Part of a small language model's weights: a variant of Adam for these matrices.
MLP neurons of a small language model. Each row is named by its layer, matrix (down: output weights) and neuron, and shows model dimensions 208-271. Each number is 128 + 24 x the weight over its row's rms, rounded and kept within 0 to 255.
A block is one neuron, or neurons of one layer that tend to fire together. Before each block is what it responds to, as a language model described it from the Wikipedia text at the highest values.

Responds to: Word-completing name pieces
L4.down1 [165 102  99 144 138 101 141 133 132  80 125 131 158 148 115 109  78 131 161 125  95 149 126 167 139 113 142 131 159 148  99 115 106 133 136 156 122 110 126 117 156  89 116 121 121 136 119 106 127 126 141 117 126 138 122 117  95 121 138 131 135 133 114 170]
L4.down343 [127  98 136 117 113 100 145 136 165 111 137 153 106 148 104 166 133 159 160 107 134  98 109 194 108 111 148 131 136 104 110 197  94 152 148 139 159 141 133 127 145 137 140 145 167 125 130  93 163 170 130 139 155 142 130 118 122 132 137 142 139 119 102 194]
L4.down366 [114 149 126 125 125  80 147 107 112 151 155 110 141 102 141 208 173 144 171  91 165 119 117 171  75 101 136 132 117  98 113 158 115 104 182 147  90 126 147  98 146 125 100 139 147 128 107 143 132 175 135 155 150 121 114 140 110 128  52 124 101 103 104 154]
L4.down895 [119 141  85  94 131 116 133 118  78  90  93 155  82 134 154 139 132 114 149 101 208 113 128 101 151 100 142 124 109 156 118 105 136 134 113 142 126 145 145  79  92 147 127 128 137 133 133 139 154 117 103 124 114 160 109 106 124 145 137 139 112  95 125 134]

Responds to: Subject end before verb
L17.down38 [ 87 134 102 109 135 127 148 105 121 114 151 163 149 137 131 116 141 149 119 126 133 143 122 163 114 144 145  66 127 139 122 130 133 109 136 159 112 133 106 104 135 138 133 149 134 141 174 119 118 109 138 104 109  91 128 144  65 124  87 113 170 136 124 137]
L17.down95 [118 162 146  98 129 108 138 143 141 155 123  97 132 146 137 137 148 161 138 105 140 128 130 144 146 142 117 162 143 163  80 130 155 118  85 145 114 107  89 164 166 131 134 129 131 140 121 125 131 107 170 120 114 115 139 134 137 133 126 143  94  97  86 138]
L17.down149 [120 115 134 127 102 143 136 145 108 127 133 135 148 148 125 139 117 126 104 145 100 135 105 243 132  57 145 123 135 113 131 121 150 146 143 139 145 179 157 111 142 116 139  96 133 131 115 156 142 148  88 136 157 117 124 124 118 106 141 125 139 153 137  83]
L17.down265 [104 151  84  92 127 123 158 145 163 135 121  87 156 118 145 105 139 173 153 147  98 122 133 173 136 127 132 137 172  86 124  97 146 121  81 165 128 146  92 143 160 174 123 145 159 111 132 120 136 103 118 132 112 139  99 133 157 133 120 145 139 122 133  94]
L17.down307 [114 140 146 130 136 147 114  88 117 132 160 120 107 143 126 142  83  93 146 150 115 122 145 122 123 106 137 101 107 129 128  97 109 110 100 129  78 115 155 121  98 135 120 139 124 102 125 136 124 120  75 122 142 102 112 124 143 139 141 140 111 149 121 127]
L17.down382 [166 119 121 135 133 145 151 118 120 179 107 142 128 147 129 133 123 217 150  58 134  90 136 123  53 141 146 138 100 115 112  95 179 177 160 139 142  86 130 145 150 113 143  99 151 132 137 149 122 100 148 134 114 127 148 131 146 105 122 144 138 128  73 120]
L17.down601 [154 110  59 147 143 125  93 152 122 123 146 162 132 133 196 134 100 155 128 120 128 137 158 162 145 140 133 122  91 104 123 105 166 122 134 129 124 128 114 118 143 116 125  88 107  95 132 126  94 118 100 143  88  73 122 102 126 121 127 175 141 113 173 127]
L17.down700 [154 122 158 124 116 156  89 133 147 147 155 106 161 153 114 120  94 165 128 119 159 162 104 136 110  90 130 133 128 161 130 105 134 155 122 161 129 111 123 122 150 138 116 106 101  83 178 131  61 123 152  99 126 123 145 121 128 166 183  97 172 132 136 133]

Responds to: Verb-completing suffix tokens
L4.down137 [142 129  67 162 136 129 122 143 141 131  89 135 112 129 173 140  92 116 135 141 174 111 135  92 103 125 121 164  94 105 150  90 164 110 132  95 128 125 143 122 169 156 143 118 113 163 133 110 108  97 160  91 186 137  77 125 153 147 140 154 157  93 165 129]
L4.down665 [ 99 129 120 108 169  84 154 131 128 122 156 143 116  77 139 107 155 131 126 172 145  98 138 128 181 155 169 155 137 123 159 131 113 136 113 117 109 129 137 117 168  97  85 116  96 111 150 130 149 142 112 131 189 115 127 144  88 107 114 158 124 134 152  99]
L4.down810 [118 177 137 157 106 107 115 149 122 125 126 127 125 133 148 186 139 120 155 110 148 115 172 150 143 122 131 124  85 132 112 125 116 149 129 128 119 207 136 152 151 146 139 155 126 136 140 149 116 148 170 167 138 139  79 124  77 116 119 159 142 158  98 146]
L4.down828 [107 163 124 151 128 102 130 130 145 120 163 126 119 131 125 149 111 165 130 152 146 127 149 237 106 118 109 143 106 123 162 137 133 172 136 134 125 100 137 121 136 104 167 114 145 156 108 127 115 152 114 121 134 109 158 140 121 147 112 134  93 113  90 146]

Responds to: Sentence-initial subject pronouns
L13.down467 [ 99 126 145 124 142  99 161 151 136 145 140 110 136 126 153 143  81 140  96  89  65 102 125 128 127 121 184 139 134  90 135 132 140 132 106 145 139 113 173 105 111 151  89 147 138 120 110 128 119 133 120  68 152 156 133 101  90 172 152 135 108 128  82 147]
L13.down1008 [167 120  77 130 104 140 130 122  74 111 160  90 131 128 114 111 167 108 106 158 166 139 133 185 150 144 122  81 110 110 149 142 123 113 138 130 129 169 107 138 158 140 120 107 153 142 125 135 123 150  98 130 150 116 120 136 154 158 140 169 160 113 151 146]

Responds to: Temporal prepositions before dates
L17.down84 [117  96 149 139  83  87 129 134 122 129 138 133 161 122 125 104 133 106 134 145 118 135 157 210 103 155 146 129  91  90 125 116 123 123 165 152  85 118 112 116 135 107 128 146  72  79 128 138 100  89 152 128 162 116 107 113 139  94 143 126 150 135 200 156]
L17.down89 [142 159 131 120 112 143 157 173 162 153  89 117 140 119 136 163 157 110 169  93  92  78 127 170 115  99 141 118 115 160 116 110 154 120 158 111  86  99  96 111 137 155 163 135 116 135 144 140 133  87 119 120 108 158 156 120 178 133  95 113 105 138 135  85]
L17.down286 [134 131 102 130 110 137 159 133 141 121 111 127 124 147 144 133 128 153 144 113 117 159 131 145 132 106 182  85 160  78 140 121 137 115 104 124 167 148 156 123 118 123 154 105 170 177  68  91 144  99 159 137 126 205 145 126 133 129 122 149 142 118 107 141]
L17.down490 [ 99 118 137 123 145 113 136 149  80 149 143 116 146 112 157  94 143  99 149 153 174 135 107 107 117  82 147 136 138  90 129 126 129 173 113  94 100 150 114  91 133 105 131 132 150 146 136 129 104 158 128 146 137 136 119  90 127  67 183 169 116 102 166 102]
L17.down500 [173 116 131 134 130 116 159 132  90  98  83 162 102  81 146 109 103 172 150 138 153 126 167 168 113 118 150 118 121  85 111 118 119 137  85 181 129  92 131 111 144 120  97 106 149 137 109 153 142 122 120 150 106 124 105 159 106 119 129 103  94 123 146 114]
L17.down645 [130 130 117 115 126 113 140 151 168 121 128 130 161 132 117 125 123 103 116 100 108 127  94 135 120 111 124 161  94 144 114 149 139 135 159 177 108  87 119  88 146 131 141 137  82  86 163 151 108 111 109 181 151  96 102 128  91  88 118 156 142 139 183 114]
L17.down688 [ 99  83  98 136 125 158 124 144 136 153 117 106 116 116 124 144 140 129 190 131 109 123 112 240 108 158  89 141 174 101 179 145 123 155 145 161 101 148 101 150 138  85 116 116 123 136 154 115 144 134 151 103 121 110 102 107 127 131 120 146  81 141  95 122]
L17.down770 [ 92 129 128 158 117 151 145  95 103 151 102  82 126 108  98 182 134 120 109 141 121 119 141 164 116 153 120 151 122 153 168 117 175 119 116  98 129  80 162 129 120  79 143 102 128 119 103 105 127 110 144 145 141 154 124 124 108 164 150 113 112 137 172 119]

Responds to: Place-introducing prepositions
L13.down542 [ 96 123 123 129 146 119 119 108 125 146 138 153 114 141 106 176 157 130 123 124 114 104 101 104 103 149 164 142 102 107 147 121  97 120 133 103 133 124 125 102 123 114 119 171  99 102 176  88 140 100 148 146 109 121 151 115 148 122 129 130  94 141 185 110]
L13.down571 [134 101 127 114  55 105 125 136 143 127  92 178 137 150  81 163 108 149 155 135 128  94 139 161  90 160 163 167 104 135 126 145 116 152 153  87 109 107 125 155 108  53 151 133 125  94 172 134 131 156 116 134 147 131 117 102 112 130 154 144  86 141 122 106]

Responds to: Word-final pieces of names
L17.down102 [153 128 143 117 122 112 143 153 147 118 132 112 132 128 136 198  99 147 130 174 131 125 143 191 141 122 147 164 112 145 138 149 172 145 130 158  71 145 121 129 180 109 126 158 131 107 133 131 136 106 140 111 110 104 140 119  93 106 131 193 128 147 155 143]
L17.down160 [115 137  72 156 119  93 157 109 144 169 168 143 119 108 162 221 156 105 151  96 127 118 136 230 122 148 124  74  93 124 172  99 161 128 116 116  90 167  99 159 144 104 131 129 150 133 134 119 112 140  78 123 114 139 134 141 126 144 137 101 106 121 114 166]
L17.down299 [104 173 181  86 124 135 116 131 107 167 120 132 172 126 120 163 110  98 125 164 110 111 130 151 155 149 126 145 114 148 120 126 119 156 119 127 120 127 142 157 133 147  98 142  72 106  80 134 135 194 113 138  89 121 133 160 127 145 141 126 128 114 179 106]
L17.down372 [121 132 132 108 134 122 124 112 127  91 120 156 116 136 144 196 171 127 134  94 136 149 112 182 127 105 153 122 155 106 116  94 130 115 160 108  95 158 124  75 118 102  87 105 125 113 159  94 119 123 158 141 151 131  97 104 146 134 157 169 172 133 106 146]
L17.down437 [122 151  95 116 118  88 175 112 103 127 130 115 132 150 120 165 133  90 126 114 137 114 104 178 149 107 166 135 127 148 128 148 112  83 114 118 139 119 156 110 139 119 127 125 101 139 103 171  81 153 140 120 108 131 161 152 160  95 145 109 144  88  98 156]
L17.down703 [111 131 107 183 138 110 142 104  91 168 120 163 141 120 142 123 117 127 124 122 163 151 152 156 124 122 141 120 108 120 146 108 118 121 105 112 116 141  83  89 156 106 125 152  56 105 107 144 148 157 105 142 118  75 132 122 158 107 140 105  86 148 123 117]
L17.down969 [145 140 113 152 125 100 175 134 120 147 133 142  87  97 126 119 144 112 138 130  96 144 107 217 126 179 173 166 119 124 148 109 154 116 174 142 147 114 119 104 107 153 103 121 182 126 149 124 116 143 120  94 101 132 177 144 134 127 161 116 166  63 117 151]
L17.down1001 [159 112 117 101  74 121 130 129 117 174 140 148 131 110 159 183 119  70 124 137 116 158 119 141 103  74 114 135 108  86  60 125 127 146 111 162  77 150 119 164 117 144 148 132 127 142  99 168 136 150 145  86 128 121 122 111 143 110 118 134 124 149 135 130]

Responds to: List item separators
L4.down159 [104 102 113 156 100 141 138  96 161 102 145 118 119 119 165 159 123 138 116 132 136 134 165 184 121 101 118 122 102 106 119 147 133 108 127 130 170 141 182 114 116 123  96 112 124 113 108  96 129 142 126 143 121 128 123 123 141 210  81 111 132 151 123  97]
L4.down589 [119 148 132 152 159  93 130 153 112 140 119 116 137  96 183 146 108 145  95 108 114 139 133 182 146 139 140 134  88 162 135 142 113 141 151 139 151 137 136 122 138 123 112 109 149 102 148 119 125 107 110 140 136 131 120 180 109 156 124 129  95 133 142 113]
L4.down599 [136 144  95 137 113 137 128 113  87 136 129 105 125 115 113  75  96 119 112  98 116 158 157 195 142 129 129 115 122 139 104 129 162 138 141 144 137  95 130 119 128 151 134  96 155 104 136 132 154 149 124 113 164 120 147 128 113 143 129 121 117 150  89 114]
L4.down971 [123 137 118 157 128 139 175 165 137 122 106 115 104 117  91 201 125 126 147 173 124 147 160 111 118 109 130 104 103 111 115 133 136 144 138 164 119 139 134 112 161 109 153 102 147 113 143 111  99 117 141 154 130 130 115 113 127 124 166 105 125 112 132 137]

Responds to: Place-name final pieces
L13.down158 [ 83 149  85 120 145 111 122 107 140 114 177 127 122 113 131 132 130 123 143 137 135 103  92 181 147 158 132 143  93 145 134 153 139  99 153 122  97 142 147  96 145 154 124 176 169 182 135 120 150 116  98 153 160 123 121 143 100 132 105 114 157  82  98 172]
L13.down522 [103 153 140 103  82  91 131 152 119 131 115 124 110 141  97 153 137 123 126  81 122 162  87 119 148  87 143 135 122 156 132 151 122 129 133  88  87  80 130 107 112 128 100  93 168 129 137 165 118 132 122 137 151  99 151 129 128 139 108 153 126  94  78 104]